Weights of a small GPT-style language model, trained from scratch on English Wikipedia.
Size: MLP 4608 GeGLU, vocabulary 13241, 138M parameters.
Architecture: RMSNorm before and after each block, rotary positions, no biases in attention or MLP, tied embeddings, capped logits.
Training: a variant of Adam for these matrices, 1089M tokens, 9010 steps.
MLP neurons of a small language model. Each row is named by its layer, matrix (gate and up: input weights; down: output weights) and neuron, and shows model dimensions 48-111. Each number is 50 + 12 x the weight over its row's rms, rounded and kept within 0 to 99. A neuron's up and down rows have the sign that makes its largest values positive.
A block is one neuron, or neurons of one layer that tend to fire together. Before each block is what it responds to, as a language model described it from the Wikipedia text at the highest values.

Responds to: Sentence-ending periods. Full stops ending a sentence in narrative Wikipedia prose, alone or fused with the word's end (s., ation., ).), plus occasional date pieces like "December", "1915".
L11.gate383:56 42 30 51 25 32 31 73 26 32 48 59 66 41 36 38 35 34 56 57 60 56 61 53 78 45 44 51 43 48 52 66 38 42 44 50 71 53 45 37 56 44 46 49 69 56 61 68 57 50 42 49 55 50 55 54 41 44 62 45 46 17 52 45
L11.up383:68 34 52 69 43 46 57 75 57 37 43 43 51 41 62 53 36 41 49 59 43 41 47 66 87 42 53 64 45 43 48 54 51 45 40 45 47 63 40 57 68 50 56 70 59 49 68 45 47 55 57 61 46 40 41 45 63 46 69 43 59 40 38 44
L11.down383:24 57 67 36 59 59 70 27 47 49 59 57 50 38 69 40 49 68 27 43 30 58 27 68 36 57 63 55 62 63 58 30 49 69 54 51 39 61 65 55 49 61 48 64 43 52 52 51 41 58 68 55 35 45 39 46 65 39 42 44 53 75 38 35
L11.gate1877:51 49 58 48 70 54 68 50 49 44 40 47 46 52 59 46 47 60 50 64 54 75 68 38 42 47 59 34 59 46 56 63 46 30 51 47 64 50 58 54 71 45 46 37 68 42 48 38 53 37 43 46 37 49 46 45 48 51 70 54 46 54 45 58
L11.up1877:52 46 62 53 45 35 63 62 34 41 47 56 68 73 10 56 73 53 52 49 53 25 47 41 55 53 34 48 44 39 55 53 59 59 45 50 51 51 54 57 66 42 62 44 56 44 56 49 62 45 50 46 83 52 48 51 52 66 50 34 55 76 71 50
L11.down1877:49 65 45 61 51 56 55 53 29 37 37 46 33 42 55 46 34 78 27 52 59 60 34 54 41 46 46 40 48 62 48 48 31 50 56 45 63 51 46 74 56 31 47 58 67 42 47 43 65 55 59 36 59 49 52 42 54 55 42 49 47 57 45 61
L11.gate3125:65 39 48 57 56 26 42 78 47 41 71 47 39 40 37 71 44 24 71 53 66 59 58 70 76 40 58 44 54 51 45 63 48 52 50 54 53 61 50 42 68 60 48 33 48 43 56 21 55 45 45 60 46 57 60 67 32 43 60 56 75 48 50 56
L11.up3125:64 41 34 73 45 19 62 47 65 46 40 47 51 48 49 58 51 34 42 43 58 65 43 32 70 44 50 40 48 21 44 61 62 39 35 49 64 48 24 31 53 43 62 46 47 39 53 49 48 55 40 65 57 55 51 53 52 44 54 34 49 21 69 63
L11.down3125:39 49 58 36 48 61 46 41 23 41 51 66 47 45 39 31 46 63 51 39 61 48 48 31 32 86 57 56 56 30 61 45 35 52 47 24 56 60 58 68 37 51 52 58 50 64 30 50 57 59 65 37 29 40 34 60 54 28 52 42 35 57 21 34
L11.gate3905:46 49 72 49 47 45 39 50 72 18 61 46 49 38 62 46 71 59 64 44 64 53 30 37 37 26 52 46 57 52 24 64 64 58 58 56 37 29 66 75 65 49 61 39 43 46 63 34 59 42 42 48 37 74 41 54 44 54 58 64 35 46 47 67
L11.up3905:61 41 19 40 62 56 45 53 51 35 57 45 49 72 44 71 57 18 45 45 50 57 51 44 44 49 77 47 46 60 40 69 35 58 79 37 48 25 71 46 39 48 33 27 39 69 51 42 47 44 45 32 70 42 45 35 47 66 48 44 52 24 52 63
L11.down3905:31 74 42 41 45 37 62 43 52 35 59 46 49 49 54 57 47 48 36 57 58 32 47 51 37 55 33 47 53 45 48 35 19 44 53 61 61 60 45 61 43 40 73 69 62 50 48 65 35 70 53 49 49 54 46 31 58 30 55 51 73 36 52 42

Responds to: Inside creative-work titles. Tokens partway through titles of books, songs, films and episodes, e.g. the ": A" after a subtitle colon, or word-piece continuations like "ed a", "ely", "den".
L11.gate285:40 49 61 28 34 48 55 28 59 29 39 55 39 62 73 55 71 61 46 41 56 68 60 32 31 64 49 58 53 35 50 55 63 45 53 47 36 51 47 61 63 31 58 49 63 57 42 62 55 70 45 48 39 69 52 50 55 50 59 64 59 48 49 40
L11.up285:40 51 41 36 51 54 52 49 75 58 32 34 31 34 54 57 66 53 68 53 49 60 59 53 78 63 44 43 39 39 51 39 48 51 55 32 66 31 54 44 31 37 42 36 54 51 37 40 55 64 66 44 32 60 37 39 59 51 58 56 52 53 52 58
L11.down285:50 38 61 61 54 47 47 35 40 41 49 50 47 48 71 45 61 44 25 51 34 63 42 52 44 51 47 56 49 40 48 38 39 48 37 42 54 46 44 35 62 34 48 45 51 77 52 35 49 50 47 25 23 59 66 40 65 59 49 63 46 38 54 62
L11.gate1213:29 42 61 47 26 45 52 43 41 14 36 43 41 14 54 61 43 61 42 66 48 68 52 40 42 45 49 39 41 47 57 57 45 43 48 55 55 51 54 52 51 44 21 62 69 43 54 64 43 48 45 55 55 63 43 34 26 40 67 37 77 47 54 56
L11.up1213:48 32 73 73 50 52 36 69 50 44 37 49 46 43 42 66 58 38 65 20 48 38 34 73 83 61 42 32 43 38 42 52 45 37 47 65 60 36 45 44 69 49 43 44 43 54 57 36 62 54 49 54 55 25 63 66 43 45 58 63 17 38 65 63
L11.down1213:28 50 57 38 52 36 50 41 51 15 59 28 51 47 45 47 49 64 43 43 48 47 57 44 40 55 49 55 31 42 49 69 48 53 74 70 54 52 44 55 59 49 57 48 49 51 54 67 57 48 32 45 62 38 28 45 34 41 51 64 48 40 47 65
L11.gate2120:52 53 78 47 47 47 85 46 52 29 39 55 58 50 58 43 36 63 62 30 33 41 32 34 41 60 38 28 31 59 48 61 49 57 50 87 46 54 48 72 44 35 53 47 75 54 59 43 38 65 40 37 41 53 38 58 63 64 57 51 53 36 55 60
L11.up2120:32 46 61 73 43 33 33 67 69 49 53 31 34 47 41 52 49 45 51 55 35 54 47 58 62 63 60 40 44 55 61 43 31 39 67 51 48 65 56 48 70 58 59 40 68 43 59 49 31 46 36 34 59 36 71 46 39 58 53 36 41 62 47 78
L11.down2120:60 72 51 40 58 64 54 48 46 37 67 50 66 60 29 52 49 49 46 64 51 37 47 49 62 33 77 54 46 53 64 51 41 49 75 47 56 39 29 36 49 32 65 56 53 33 57 48 24 38 46 65 53 34 54 48 43 43 60 35 67 38 46 64
L11.gate2794:60 37 55 34 40 46 56 46 25 19 41 34 41 49 47 61 49 53 61 42 64 64 50 44 53 44 43 57 39 43 37 67 41 52 59 65 73 63 41 46 62 46 55 52 61 39 65 68 49 49 47 56 42 41 50 49 40 48 44 31 69 40 51 50
L11.up2794:41 44 43 60 56 52 42 51 51 93 50 55 55 54 39 45 64 48 61 35 48 53 61 64 41 46 57 43 50 51 47 33 41 35 52 33 54 32 58 53 56 55 52 63 53 40 48 37 49 34 52 46 60 44 41 64 46 39 47 63 51 51 54 47
L11.down2794:63 46 56 31 50 40 59 44 33 18 52 34 40 45 51 55 47 68 50 42 58 44 47 41 58 48 47 61 42 45 42 58 52 65 52 67 55 64 38 23 55 36 45 37 55 40 58 75 56 36 43 51 48 53 40 45 55 47 48 32 61 44 39 50

Responds to: Sports stats table numbers. Small numbers in pipe-separated sports statistics tables, such as league losses, goals against and appearances (15, 14, 9); also second halves of ranges like 2016–17, and semicolons or periods closing prose clauses.
L4.gate490:52 52 52 34 54 46 49 66 56 64 47 41 64 34 30 52 38 60 46 27 25 46 34 54 40 45 43 53 48 55 66 51 35 49 49 62 73 47 27 62 77 38 49 50 55 35 69 54 45 43 49 61 49 31 59 64 49 52 35 58 68 51 55 51
L4.up490:51 52 62 45 59 56 53 47 36 46 35 56 62 57 31 51 70 56 47 54 56 56 69 46 51 36 67 59 35 60 60 37 57 39 49 49 65 47 38 38 43 45 50 63 60 57 39 36 49 53 42 34 39 47 63 62 33 26 49 29 67 55 60 65
L4.down490:61 58 45 44 62 50 51 57 35 51 38 44 48 37 40 59 58 46 36 48 45 47 33 44 43 40 59 44 55 52 50 47 53 42 47 31 73 51 46 44 63 41 38 49 54 41 55 37 55 39 46 49 50 48 57 69 51 36 48 27 61 63 65 66
L4.gate3313:51 62 42 40 61 55 39 46 46 40 19 53 37 36 45 49 50 57 62 65 33 67 57 50 53 32 37 25 46 49 62 41 58 53 70 48 59 47 58 44 67 54 65 53 53 42 33 78 63 49 61 38 43 55 25 59 62 24 36 48 47 50 69 53
L4.up3313:74 38 57 60 55 46 57 36 40 45 71 71 44 38 47 36 62 45 55 44 30 42 56 50 24 48 52 75 46 55 45 44 35 55 52 74 62 52 21 56 41 66 47 37 40 44 57 46 42 34 50 65 43 46 65 55 49 58 63 52 56 41 43 50
L4.down3313:60 47 37 49 38 56 39 62 39 40 50 49 40 40 52 43 47 60 62 35 32 39 36 53 51 55 29 40 33 37 45 37 63 54 78 61 56 55 52 52 59 53 61 42 40 45 54 77 51 67 48 62 49 61 47 44 52 72 45 43 47 63 40 55
L4.gate3853:48 42 50 46 56 46 61 45 62 34 50 46 33 53 56 51 52 54 45 42 40 48 36 35 55 39 62 60 35 56 66 49 47 55 58 53 43 54 62 47 54 51 47 32 63 42 51 46 58 47 36 72 50 83 56 66 53 52 62 50 69 51 56 49
L4.up3853:65 57 48 39 44 26 68 42 44 55 42 41 48 40 48 59 71 53 41 59 59 73 47 62 46 49 57 42 40 17 60 70 36 47 47 46 50 33 41 44 37 41 42 37 46 37 54 70 57 39 58 50 42 65 37 74 35 58 40 44 55 41 72 65
L4.down3853:57 43 65 41 48 51 50 39 74 37 47 49 58 55 64 63 52 60 42 37 70 67 66 35 56 54 39 42 37 62 57 42 42 58 51 45 50 52 65 51 76 28 44 67 34 46 28 47 63 73 63 41 59 55 48 67 44 27 57 66 57 51 34 40
L4.gate4170:36 49 52 53 27 54 41 49 41 45 61 38 45 36 61 45 75 46 45 42 39 48 55 56 60 43 46 56 59 38 63 41 51 74 81 42 35 60 62 24 57 58 49 59 41 67 34 57 33 41 45 43 48 44 78 56 40 70 44 45 58 61 41 56
L4.up4170:51 35 57 46 53 66 43 44 48 47 47 53 51 54 44 65 59 54 53 56 31 48 62 64 62 55 32 45 54 50 29 68 24 57 33 54 40 45 25 42 53 45 46 49 42 36 50 52 46 56 38 33 56 51 61 43 69 41 34 50 61 48 49 61
L4.down4170:56 63 47 41 73 59 42 55 49 44 57 36 68 50 64 42 35 52 56 38 56 47 59 51 34 72 64 58 36 37 66 35 63 50 62 60 68 69 68 57 52 58 58 46 50 52 38 44 59 47 43 49 43 60 48 66 54 53 54 46 58 60 61 38

Responds to: Inside multi-word title names. Word pieces and small words like of or and in the middle of capitalized titles of books, songs, institutions and degrees, e.g. "Origin of Species", "Cardiac Surgery", "Finance and Investment".
L10.gate1224:57 38 57 61 33 48 48 45 30 22 49 34 46 35 42 52 37 63 37 48 39 46 44 45 39 47 46 63 16 32 47 50 50 38 42 46 66 45 46 39 36 53 24 37 62 34 49 76 42 50 47 45 35 42 53 30 41 47 64 45 73 45 63 55
L10.up1224:36 32 54 43 45 53 29 50 54 81 40 54 39 27 34 61 67 40 62 48 34 65 39 46 43 64 48 32 65 46 44 29 72 29 41 47 68 32 60 71 51 51 52 64 44 30 67 43 50 54 50 51 68 38 61 57 26 57 40 63 37 41 55 59
L10.down1224:67 57 47 34 52 51 56 53 29 11 74 37 41 45 36 60 45 64 42 54 56 43 66 35 42 55 59 62 28 30 55 66 25 56 46 46 51 62 39 37 59 42 57 46 57 33 35 58 57 38 47 57 48 43 40 50 36 42 43 45 74 51 66 37

Responds to: Proper-name continuation tokens. Later words or word pieces inside multiword proper names and titles, such as song titles, organizations, places and clubs: Heart, 's, Australia, United.
L4.gate4:62 52 53 32 55 52 64 37 37 34 43 59 59 55 31 63 48 58 64 55 40 23 57 31 56 34 16 64 40 50 43 32 45 47 55 64 61 53 45 51 34 24 43 49 63 62 57 67 52 54 48 58 39 47 67 41 45 35 45 42 44 34 52 67
L4.up4:32 44 38 46 44 46 40 61 40 47 44 52 51 49 45 53 74 59 50 65 51 45 52 53 40 39 32 70 61 60 49 56 63 58 46 76 42 65 52 32 39 24 30 52 37 58 55 48 46 47 30 73 64 44 56 52 54 39 60 55 47 68 54 57
L4.down4:39 21 39 40 36 58 51 61 41 70 73 51 62 51 40 66 60 43 41 56 66 59 30 66 60 30 71 49 66 39 55 55 60 44 37 37 40 42 43 57 49 30 46 54 52 46 26 33 38 54 51 64 39 56 53 37 30 56 39 60 55 49 43 49
L4.gate1542:30 61 54 54 58 53 50 24 24 36 58 44 51 40 58 55 32 56 66 50 44 51 47 51 31 50 36 35 57 59 51 31 28 62 72 52 52 56 72 42 51 31 50 48 54 31 61 46 42 27 52 57 58 50 85 69 49 68 68 78 50 39 64 50
L4.up1542:35 23 50 51 39 44 40 38 19 24 49 48 45 48 49 61 85 59 48 49 54 55 43 30 43 24 30 52 43 54 40 44 49 53 28 48 53 38 46 55 47 50 33 46 44 69 59 48 65 68 65 31 42 52 51 55 41 40 63 45 43 36 48 54
L4.down1542:59 33 54 56 43 58 37 42 55 36 36 64 42 67 44 69 72 32 43 52 72 49 57 33 67 51 54 72 49 32 55 31 67 40 43 67 28 59 45 45 61 33 30 56 46 41 73 64 53 63 57 48 40 63 45 41 45 45 57 44 75 44 56 51
L4.gate2249:40 46 65 39 53 70 31 55 37 26 46 46 50 53 35 31 46 42 57 60 41 33 43 36 54 40 32 38 44 60 37 40 60 54 61 59 55 48 44 49 67 50 33 42 73 44 30 63 56 56 48 38 44 48 57 78 51 53 49 27 58 44 60 43
L4.up2249:32 44 54 44 65 37 38 61 40 38 34 37 64 56 61 59 14 65 45 49 47 61 43 51 45 57 61 67 60 67 54 64 21 44 32 24 53 33 50 34 47 42 42 62 49 23 55 51 62 58 60 62 43 39 52 53 39 39 57 36 52 51 45 60
L4.down2249:60 49 59 68 36 66 54 46 43 33 67 37 54 54 45 63 45 76 50 37 39 58 56 55 60 59 53 54 31 62 58 34 40 27 45 42 31 49 31 50 38 42 37 71 40 40 50 55 43 64 76 56 51 60 44 38 46 75 60 24 62 47 42 56
L4.gate3380:51 53 53 64 50 45 49 50 48 22 53 42 18 40 44 71 58 72 81 51 53 54 57 47 57 44 22 42 43 39 35 47 38 58 49 39 67 21 65 47 52 44 46 35 58 45 68 49 61 42 53 52 47 43 63 49 38 52 40 31 74 40 76 54
L4.up3380:41 45 54 50 27 59 53 48 15 47 52 53 52 54 24 40 56 35 81 75 62 43 54 78 27 44 44 41 31 58 42 34 39 41 66 68 46 58 57 49 45 39 41 47 35 62 53 73 60 52 38 63 52 29 40 56 45 58 50 25 66 27 42 69
L4.down3380:69 40 53 51 34 28 35 48 58 31 52 46 47 24 44 60 55 58 43 46 30 63 45 21 62 48 74 64 47 29 55 63 49 60 60 37 65 51 52 52 43 41 42 69 66 59 56 48 72 31 44 29 30 60 39 54 51 43 41 49 55 47 68 47

Responds to: Sentence-final period. Periods ending a sentence, often fused to the last word piece, typically closing a list or name (Chithra., eggs., Louis XI.).
L10.gate3708:53 53 63 39 48 37 71 50 69 20 59 44 45 56 52 63 41 46 38 55 65 44 29 37 76 30 56 48 48 43 42 77 63 59 38 51 37 48 71 44 61 37 63 65 39 24 64 55 48 45 40 57 63 47 24 39 37 64 33 58 64 46 51 56
L10.up3708:67 36 48 50 65 51 36 53 83 35 59 40 34 60 51 63 55 35 54 28 41 50 48 71 52 31 50 57 27 42 21 72 46 48 40 47 48 39 55 57 60 39 42 56 27 65 90 55 40 34 57 74 39 30 51 46 61 54 57 56 56 57 61 36
L10.down3708:64 61 49 54 32 49 42 57 49 14 61 38 47 60 39 46 46 51 56 46 50 38 30 56 39 48 61 53 71 42 60 70 38 54 59 49 52 48 62 52 64 42 53 33 41 54 38 45 60 52 61 50 49 43 56 55 62 29 48 37 52 66 51 55

Responds to: Sentence-final periods and scores. Mostly the period ending a sentence, especially a long narrative clause (pandemic., scaffold.), plus the second digit of sports scores after an en dash (1–3, 0–3).
L4.gate938:45 56 60 51 56 46 30 38 52 35 54 65 37 63 44 53 65 47 68 24 68 54 57 43 49 39 48 39 46 36 62 50 30 45 37 32 64 27 58 49 40 40 63 64 59 45 57 67 36 62 51 61 56 51 24 55 31 29 16 35 46 51 59 51
L4.up938:65 41 59 30 39 31 53 56 49 77 69 44 43 45 64 58 38 57 68 56 32 36 50 60 73 42 59 39 47 71 37 53 75 50 48 46 59 54 65 51 47 44 54 18 40 66 77 41 57 49 60 56 79 57 47 55 67 73 53 71 43 38 63 64
L4.down938:36 49 59 51 60 51 52 41 36 37 56 40 29 44 59 62 48 46 69 54 63 53 52 50 37 57 46 66 46 54 54 55 78 68 32 19 36 41 42 41 68 51 56 38 46 62 52 53 53 50 41 57 64 56 60 67 47 44 59 50 50 35 53 53
L4.gate1003:39 42 61 49 49 68 36 48 53 44 53 45 57 34 41 54 50 31 30 68 65 53 36 52 17 58 59 27 43 47 41 66 61 78 64 45 48 43 59 36 65 66 43 64 29 52 55 48 39 40 43 50 51 48 67 49 51 45 27 48 53 53 39 61
L4.up1003:43 48 47 53 35 63 56 30 43 45 47 73 30 42 45 67 41 52 45 45 42 37 50 56 66 43 46 48 50 42 35 49 50 43 61 41 54 45 52 27 32 48 26 66 53 19 52 39 59 70 39 58 53 52 34 19 22 29 43 31 34 42 66 44
L4.down1003:54 48 66 49 47 42 50 60 63 45 63 34 56 68 53 52 67 48 46 58 57 45 43 51 41 49 63 58 46 57 59 61 50 69 54 49 47 47 50 48 90 50 80 41 47 72 38 48 42 42 57 34 45 50 63 67 56 52 45 73 64 54 39 65
L4.gate1995:38 42 64 62 63 58 48 30 40 35 48 78 38 51 61 60 50 56 27 46 64 66 41 51 53 54 63 70 58 61 34 66 66 61 59 42 54 56 46 75 58 53 66 34 72 47 62 66 30 51 44 63 53 46 53 59 47 58 43 46 55 29 56 56
L4.up1995:55 48 59 52 57 54 56 72 41 73 54 44 63 27 55 40 54 48 37 33 39 57 61 42 44 38 44 56 43 50 54 59 56 62 49 53 66 45 50 41 47 55 39 42 73 47 64 44 71 65 64 52 42 46 67 50 41 46 58 46 60 66 63 29
L4.down1995:55 63 49 41 41 47 45 36 38 25 60 42 51 53 46 50 49 45 66 59 48 39 62 49 36 47 56 32 62 50 56 57 48 51 55 54 56 51 61 69 30 32 47 56 51 48 34 53 50 53 43 58 45 57 55 64 65 30 44 40 37 50 40 52
L4.gate3457:40 84 49 59 39 40 31 46 79 47 49 58 46 64 74 33 60 69 74 41 57 59 38 36 43 55 47 62 41 33 39 51 48 60 45 57 54 68 55 22 67 34 32 60 63 59 53 66 41 53 57 64 56 51 73 50 38 41 40 48 59 46 57 64
L4.up3457:57 39 41 49 30 22 55 55 45 41 58 41 55 54 43 47 64 76 40 55 54 36 57 45 48 43 45 60 37 43 51 60 57 19 49 43 52 52 56 37 54 67 38 42 47 34 40 69 56 61 37 52 62 52 69 69 49 57 47 42 44 31 73 55
L4.down3457:41 71 46 50 37 44 51 42 42 28 60 51 50 56 30 51 58 55 51 38 58 38 62 47 51 41 54 41 59 65 39 57 60 54 41 51 63 65 45 57 47 32 41 42 38 53 51 70 38 55 56 70 63 71 73 60 66 37 33 45 59 41 53 22

Responds to: Stats table numbers. Small numeric cells in pipe- or semicolon-separated sports statistics tables (footballer appearances and goals, league records, scores), such as 0, 2, 3, plus occasional vote counts in election tables.
L11.gate536:62 56 47 54 31 49 46 60 39 52 60 42 54 26 73 53 73 54 69 53 34 26 66 36 49 57 68 49 46 68 62 23 29 53 36 58 64 42 55 47 54 60 53 57 50 32 67 66 47 70 58 42 57 69 46 45 42 47 31 67 43 60 51 63
L11.up536:56 55 55 44 44 42 46 56 47 57 52 20 56 45 28 54 55 54 38 57 52 59 57 73 26 66 56 53 43 42 58 48 50 66 44 47 59 61 50 49 45 31 72 57 43 75 60 27 44 53 51 35 55 67 70 44 62 62 41 60 55 52 61 44
L11.down536:48 43 46 45 28 39 37 77 41 40 47 34 48 37 57 30 49 38 65 67 51 24 57 61 74 68 46 54 53 40 42 53 52 51 37 23 46 39 45 58 60 61 35 38 26 59 38 44 66 56 58 72 59 30 51 59 24 40 53 60 52 47 56 44
L11.gate2524:40 50 45 43 31 32 56 48 48 31 40 76 67 58 44 60 34 43 63 47 54 54 54 63 35 44 41 47 40 51 40 58 37 73 48 40 58 67 44 67 45 40 72 63 36 29 32 62 53 73 51 61 40 45 35 52 51 63 43 54 58 35 64 36
L11.up2524:46 54 55 62 47 55 42 31 64 47 42 51 41 53 42 40 36 39 45 48 49 49 63 68 36 48 57 51 39 46 62 67 50 48 53 55 71 41 63 29 53 36 64 64 48 48 43 65 43 32 45 47 42 42 43 76 46 73 53 43 44 30 40 70
L11.down2524:57 55 61 64 39 51 48 45 52 40 61 56 55 42 46 35 63 62 42 49 39 61 74 61 58 59 33 44 29 55 65 49 31 61 52 61 57 56 61 74 48 30 45 43 38 64 67 59 41 57 57 77 49 51 52 69 47 60 50 53 68 41 41 41
L11.gate3322:50 35 42 47 53 44 43 47 45 45 41 42 39 53 37 40 37 51 40 51 69 47 51 53 48 68 54 37 63 65 59 59 53 63 69 42 50 25 64 70 57 63 41 47 62 30 21 76 38 47 65 48 39 49 43 33 48 75 40 35 55 59 70 62
L11.up3322:49 36 30 38 67 44 49 40 54 77 57 58 37 33 43 42 37 48 57 38 55 57 44 33 39 52 64 66 35 47 62 38 40 33 42 35 41 53 54 48 65 50 47 34 62 61 49 48 39 58 66 52 61 53 37 53 54 47 63 52 48 57 51 70
L11.down3322:56 51 77 43 47 53 48 53 36 64 58 57 51 48 58 50 52 61 41 63 66 77 66 47 44 57 43 47 40 53 45 34 60 55 33 62 35 51 34 53 59 45 35 51 54 43 80 47 29 48 42 51 47 50 89 49 42 42 30 56 43 52 41 38
L11.gate3469:46 59 65 72 23 31 37 46 40 32 44 58 43 52 55 46 57 54 80 63 28 67 48 34 77 41 43 33 45 43 66 60 47 31 56 45 57 55 64 64 61 55 40 56 68 57 62 64 43 42 69 62 42 65 42 37 54 48 63 53 41 62 50 57
L11.up3469:42 38 50 59 48 46 50 49 44 46 53 46 52 48 51 50 46 64 50 59 37 35 49 55 49 60 63 71 69 51 35 43 49 35 26 49 31 54 42 52 49 26 59 42 53 37 42 44 60 67 73 42 54 48 53 48 39 33 63 62 43 43 50 45
L11.down3469:72 41 36 44 48 31 44 69 37 52 39 36 41 48 51 24 44 62 48 59 41 33 46 40 30 43 63 53 62 48 42 72 46 68 47 57 60 52 61 62 47 70 47 52 38 30 50 42 43 70 62 38 47 58 52 52 40 59 68 53 53 53 47 53